config = dict(
    n_layer=13,
    d_model=192,
    n_head=12,
    n_kv_head=12,
    head_dim=32,
    d_mlp=960,
    vocab_size=2048,
    activation='swiglu',
    norm='rmsnorm',
    norm_place='pre',
    norm_eps=1e-05,
    positions='rope',
    rope_base=100000.0,
    rope_fraction=0.5,
    qk_norm=False,
    attn_scale=0.177,
    bias='qkv',
    tie_embeddings=False,
    parallel_block=False,
    init='normal',
    init_std_qkv=0.0315,
    init_std_o=0.0223,
    init_std_up=0.0315,
    init_std_down=0.0141,
    optimizer='muon_variant',
    lr=0.00265,
    lr_mult_qkv=0.7,
    lr_mult_up=0.744,
    beta1=0.93,
    lr_head=0.00813,
    grad_clip=1.0,
    warmup_steps=200,
    schedule='wsd',
    decay_fraction=0.677,
    decay_shape='square',
    final_lr_fraction=0.05,
    batch_tokens=65536,
    seq_len=1024,
    doc_mask=False,
    train_tokens=554000000,
    steps=8454,
    dataset='wikipedia_en',
)
MLP neurons of a small language model. Each row is named by its layer, matrix (gate and up: input weights) and neuron, and shows model dimensions 0-63. Each number is 128 + 24 x the weight over its row's rms, rounded and kept within 0 to 255. A neuron's up and down rows have the sign that makes its largest values positive.
After each neuron's rows, "fires after" lists the tokens most often just before its 100 highest values on Wikipedia text that the model never trained on.

L5.gate368 [108 140 133 125 135 152  86 118 168 138 166 110 140 125 120 111 129 131 119 189 139 137 155 111 146 146 139 118 147 170 130 165  95  88 141 130  92 155  97 134 112 105 164 121 125 135 174 136  80 149 110 110 133 112 121 140 109 132 111 145 163  97 106 101]
L5.up368 [155 115 124  78 133 117 144 139 120  98 128 131 101 144 136 154 106 147 151 157 143 101 190 147 148 121 168 140 141 147 110 117 176 129 141 124  90 141 124 124  79 111 107 158 153 129 153 131 153 166 110  96 143 132 139 145 112 136  95 135 123 138 107 135]
fires after: "li", "ri", " g", " take", "p", "ough"

L2.gate878 [148  84  98 139 138 181 147 125 137 152 127 115 110 123 139 146 121 125 155 107 131 162 119 153 172 126  41 146 102 111 145 135 159 131 165 129 137 132  91 145 125 114 153 107 101  65 136 170 134 140 157 132 163 122 127 196 120 133 168 153 124 158 100 114]
L2.up878 [140 100 112 123  96 139 107 161 120 129 150 134  92 126 108 141  59  79 104 128  95 133 175 148 102 173  88 149 117 103 150 110 141 120 131 139  93 177  90 141 146 132 121 113 119 132 121 128  92 138 157 135 172 111 137 122 151 129 146 116 123 128 129 123]
fires after: "\n", " ", "s", " d", " P", "O"

L4.gate227 [129  95 126 148 184 112 111 163 125 138 126 112 145 130 110 126 125 136 130 129 115 139 157 103 132 131 164 134 131 121 123  84 141 146 115  67 111 143  95 101 119 100 131 132 106 135 115 158 114 119 140 151 156 126 132 138 146 137 137 139 164 167  76 163]
L4.up227 [ 95 125 153 173 156 156 118 126 166 149 124 137 147 126 128 112 138  98 132 113  99 179 147 130 142 157 114 159 131  98 116  89 139 124  86 117 146  90  67  96 144  99 162 124 109 128  99 138 144 122 125  85 151 102 109 115 155 131 127 174 176 129 132 127]
fires after: " b", " Bu", " sp", " su", " mo", " c"

L3.gate862 [160 119 164 116 115 121 121  98 138 150 144 119  59 159 113 119 156 146 142 128 129 158  89 105 152 116  65 139 103  96 159 101 110 101 160 145 111 131 115 124 156 138 111 129  98 149 153  83 116 154 145 120 144  83 136  92 131  86 109 112 143 141 179 142]
L3.up862 [203 139 139  50  97 148 152 134 141  95 117 120 143 177  96 148  85 132 104 145 145 130 141 141 137 124  74 124 106 100 155 138 128 132 174 123 159 172 110 139 152 131  91 146 121 143 167 116  79 148  92 124 107 119 115  97 128 130  78 134 133 142 150 134]
fires after: " Mar", " Bo", "pe", " re", "re", " Bel"

L4.gate207 [139 138 150 118 181 165 161 135  88 115 144 148 108 159 139 127 157 115 126  85 174 137 113 101 124  94 139 114 104 153 105 110 128  91 156 135 121 154 162 139 121  58 153  82 130 121  85 173 132 105  98 138 141 147 139 103 114 139 112 119 129  89 132 136]
L4.up207 [127 182  92 147 201 140 138 162 133 144 152 111 118  95 128 130 135 142 101 145 101 145 119  99 137  70 136 101 139 174  97 123 125 104 126 118 102  97 110 143  97  83 129 130 143 165 111 128 135 133 140 171 138 144 109 125 134 117 148  97 146 140 123 101]
fires after: "S", "s", "es", "ers", " S"

L5.gate440 [158 155 119 128 147 171 140 124 163 113 136 154 141 140 139 129 148  89 152  87 130 121 108 147 149 143 130 114 148 151 156 127 154 135  87 148 150 137 146 119  46 119 158 126 132  91 146 121 116 152 131  89 120 144 131  81 147 135 152  94  94 110 111 118]
L5.up440 [135 134 132 171 126 107 133 104 134 129 130 159 131  79 132 121 162 141 138 113 133  69 138 103 144 136 174 125 115 161 119 157 123 103  94 140 119 123 135 121 113 104 131 135 143 160 127 100 117  89 132 152 120 120 150 146  48 105 132 110 115 132 165 135]
fires after: "la", "b", " Te", "te", "m", "ri"

L10.gate802 [172 100 143  78 107 132 116 154 151 122 139 162 120 162 123 116 135 132 139 137 104  95 103 122 143 123  92 157 105 126 130 139 155 120 121 190 126 138 118 105 113 125 114 129 120 131 155 160 148 119 120 129 100 124 133 131 134 166  80 134 148 125  66 106]
L10.up802 [100 167 112 160 145 116 130 120  77 120 162 126 100 120 121  72 105 128 131 164 131 132 171 179 104 104  62 105 135 160  91 119 118 115 116  98  78 159 107 134 138  86 126 134 126 130 107 115 119 147 102 118 100 163 163 110 179 123 117 161 153 134 108 158]
fires after: " G", " C", " (", " O", " U", " medal"

L4.gate836 [111 100 109 123  86 123 126 149 149 167 166 115 127 148  98 131 131 159 159 113 101 142 154 130 159 160 132 127 128 148  97 160 122  84  68 108 124 112 116 157 128  95 123 145 134 105 140 111 129 128 104  98  96  94 126 112 156 136  80 180 119 106 141 131]
L4.up836 [147  84 119 110 132 125  84 147 133 107 158 119  91 147 160 163 125 116 106 153 165 113 151  97 129 104  93 116 111 102 112 134 148 130 152  89 178 133 165 136  76 108 120 149 152 158 134 161 138 127 137 151 104 139 128  87 141 143 152 145 116 123 135 107]
fires after: "ri", "li", " h", " Ho", "hi"

L10.gate583 [158 175 100 120 132 165 141 126 147 120 121 120 105 146 110 151 155 100 116 150 133 138 126 139  90 152 125 143 117 153 159 124 157 179 132 143 120 132 101 148 107 112 164 131  73 138 103  94 148 123 126 127  98 126 137 109 110 100 120 128 126 115 135 147]
L10.up583 [161 119 164 127 148 160  90 145 120  98 182 133 113 124 118 132 120 136  68 157 104  92 150 173  91 123 165 102 111 113 144 131 146 147  96 101 126 114 160 135 115 107 115 128 121 114 103 118 165 142 164 134 120 116 121 121  96 115 133 112 110 133  98 165]
fires after: " ", "-", "ru"

L5.gate863 [135 143 114 111 135  87 167 114 114 112 116 136 151 105 140 125 155 164 147 158 144 167 138 157 100 112 139 169 113 133 151  94  62  98 168  94 127 129 110 169 150 135 134 124 123 133  96  91  95 115 106 109 130 150 124 159 130 104 150 129 168 170 121 146]
L5.up863 [136 169  85 118 142 128 162 135 164 141 129 129 156  91 131 111 149 124 104 135 196 123 146 130  86 123 142 123 172 116 134 113 141 124 141 125 127 117 137 124 118 102 140 124 121  85 111 143 166 148 151 128 100 137 117 108 124 132  84 123 141 116 132  86]
fires after: "s", " S", " a", "S", "al"

L5.gate490 [159 146 104 157 132  90 106 110 100 149 165 113 117 102 123 128 150 143 183 147 156 114 119 157 151 154 109 112 151 140 104 164 138 119 129 130 150  89 104 149  75 111  90 100 154 138 172 121 129 144 126 113 127 124 118 165 113 118 133 121  95  80 135 147]
L5.up490 [ 93 141 151 144 178 172  89 156 125 141 135 120 108 174  87 150 143  98 155 173 124 106 168 133 190 145 129 122 140 131 123 151 153 139 132 172 128 122 123 120  85 132 171 166 133 147 103 117 116  98 124 127 113 151 131  95 127  92 149 128 173 126 146 136]
fires after: "gu", "ru", "s", "ar", "if", "ig"

L5.gate407 [112 115 121 142 155 125 115 118 128 138 171 158 163 119  80 120 178 175 120 156 142 147 133 121 130 125  99 114 133 167 137 137 137 153 112 117 154 104 148 129 130 135 160 104 158  95 177 127 121 149 116 124 132 126 146 103 156 129 132  98 114 150 113 108]
L5.up407 [122 148 111 127 114 155  94 128 143 147 117 126 167 177 117 135  88 122 168 159 105 116 133 129 140 135 112 101 121 147 167 123 135 141 152 109  84 125 106 113 141 122 103  94 125 125 142 122 105 110 114 132  63 178 111 105 125 132 148 126 126 133 125  95]
fires after: "s", "S", "mp", "ar", "es"

L7.gate69 [ 53 160 144 170 178 164 131 111 129 118 166 125 166 142 192 111  84 138 103 126 133 130 115 111 144 137 156 107 163 142 134 129 153 118 136 108 161 139 158 107 107 110 154 101 118 116 131 142 108 161 152 128 109 154 162 163 120 116 138  78 147  99 118 135]
L7.up69 [151 129 142 121 148 145 123 139  94 109 119 131 118 116 134 138  93 109  70  95 127 113 145 146 168  91 103 119 130 158 133  78 129 101 142 103 143 122 103 119 133  96 111 114 118 149 172 115 143 156 140 139 120 152 128 129 153 146 150 146 137  89 108 131]
fires after: "s", " No", " S", "S", "o", " |"

L4.gate63 [132 137 126 109 134 142 128 147 149 160 146 144 126 126 123 153 129 155 116 132 161 153 171 128 146 162 128 200 160 191 170  99 144 168 141 138 116 141 133 137 148 130 182 120 111 153 140 149 109 177 119 123 148 107 162 150 151 105 137 143 145 126 129 143]
L4.up63 [143 138 175 139 118 159  89 134 118 128 133 120 133 116  83 109 115 141 136 126 134 167 141 129 113 129 168 123 118  89 185 121 107 114 111 148 120 109 155 150 135 142 138 153 141 146 167 159 110 185 122 129 124 123 126  99 117 151 142 138 127 123 154 130]
fires after: " ", " U"

L4.gate341 [108 136 179 159 123 163 122 139 120 160 131  97 144 132 161 108 129 118 161 109 127 151 137 109 129 106  72 149 126 140 128 102 153 123 177 108  82 179 140 157 150 124 147 125 116 155 175 147 133 145 140 114 125 110 145  97 152  65 102 119 110 149 105 138]
L4.up341 [188 103 138  97 131 143 137 154 135  89 135  85 129 102 131 142 101 129 115 122 162 123 154 118 130 124 121 134 116 147  90 123 110 114 197 126 152 120 147 108 128 122 118 123  90 143 135 111 128 109 134 149  98 176 149 146 155 140 148 120 173 124 130 109]
fires after: "s", "st", "S", "p", " St"

L5.gate274 [138 108 160 133 171 118 106 139  99 128 139 174 154 132 151 116 146 181 111 141 110 135 142  97 110 141 137 132 163 110 176 128 165 135 105 120 171 158 131 144 149 126 142 135 100 111 192 114 112 176  74 133 105  75 125 149 189 113 195  97 136 136 148 105]
L5.up274 [110 103 141 109 114 130 159 179 106 133 157 109 145 106 125  96 106 104 102  84  81 132  92 152 153 173 130 155  91 141 115 117  85  97  93 133  96 106 111 167 142 126  99 133 139 126 157  95 101 154 180 123 126  82 138 158 133 153  80 152 115 114 130 144]
fires after: " S", "S", "s", "ic", " X", " K"

L5.gate536 [118 138 145 138  98 100 143 118 123 137  96 143 147 122 153 136 132 149 120 155 117 164 125 117 127 140 152 157 130 137 156 142 138 116 168 125 117 150  87 158 109 121 128 149  76  73 114 126 107 151  89 129 116 114 166 161 141 147 127 123 121 170 126 103]
L5.up536 [112 117  99 128 135 166 171 125 115 164 118 144  65 113 122 117 157 128 141 176 130  86 119 148 112  99 136 130 124 100 134 163 142  90 118 113  85 139 112 100 141 138 133 118  89 135 135  79 130 119 139 130 146 170 100 106 142 136 150 141 157 123 133 134]
fires after: "c", "s", "-", "|", " S"

L3.gate829 [120 110 118 110  92 119 114 100 152 141 104 147 102 153 101 119 110 162 130 113 100 113 156 122 127 124 168 132 142 154 120 114 111 133  80  98 169 115 160 139 117 104 105 102 143 114 123 130 188 110 170 150 153 103 122 152 115 159 109 187 126 122 161 120]
L3.up829 [ 75 131 146  98 122 156 103 121 105 134 125 146  98 140 145 170 129 123 132 114 159 172 154 125 150 146 126 134 107  98 148 173  96 143 138 119 133 126 128 148 166  92  96 117 113 133 134 133 166 143 101 124 112 102 107 143 107 132 131 141 131 130 161 109]
fires after: " co", " Ho", "o", " h"

L3.gate939 [132 105 134 133 128 138 127 190 136 164 125  82  93 107  89 145 140 121 119 132 128 151 117 162 148 134 145 152  98 185 109 152 157 187 121 138 101  99 137 135  98 129 144 128 123 101  92 166 154 113 169 142 116 167 147 109 163 130 134 148 139 109 104 116]
L3.up939 [157 109  92 135 146 135 129 147 126 157 140 132  93 108 115 143 159 111 104  98 118 113 100  86 116 136 125 143 130 111 110 110 129 139 145 116 117 161 128 107 148 116 166 124 146 159 134 145 108  97 163  71 141 123 133 111 171 130 105 154 105 125 109 109]
fires after: "ro", "la", " Li", "gra", " Gra", "li"

L3.gate281 [165  95 141 106  85 140 136 149  83 105 136 140  95 137 110 113 126  96 125 112 118 111 103 166 110 167 141 138 120 123 135 144 106 170 117 110 114 122 127 133 179 100 124 168 107 117 133 141 109 133 176 138 138 150 114 147 147 108 103 145 149 141 127 141]
L3.up281 [140 121 124 126 146 119 126  98  86 136  97 124 156 132 142 122  91 134 122 144 142 118 153 118  96 124 123 120 146 173  61  77 132 132 112 118 168 154 126 136 156  82 119 140 167 106 125  96  65 131 103 179 112 133 109  98 163 128 116 167 124 131  91 155]
fires after: " C", " G", " b", " B", "•"

L4.gate852 [114 118 105 133 121 103 171 146 147 169 105  98 107 121 169 142 143 170 130  65 167 160 134 118 142 115 134 171 126 122 150 143 166 134 111 114 115 105 132  83 158 132 105  97  94 138 126 136 112  72 160 137 156 142 116 108 107 133 113 121 116 143 127 128]
L4.up852 [100 135 102 118 114  54  88 155 141 115 133 150  98 139 169 164 104 160  87 105 142 140 163  89 118 147 122 129 116 129 175 156 136 118 137 126  81 125 153 114 145 102 138 134 108 123 123 125  67 116 160 103 122 130 160 111 118 112 169 112  96 136 139 121]
fires after: "s", " no", " J", " P", "vo"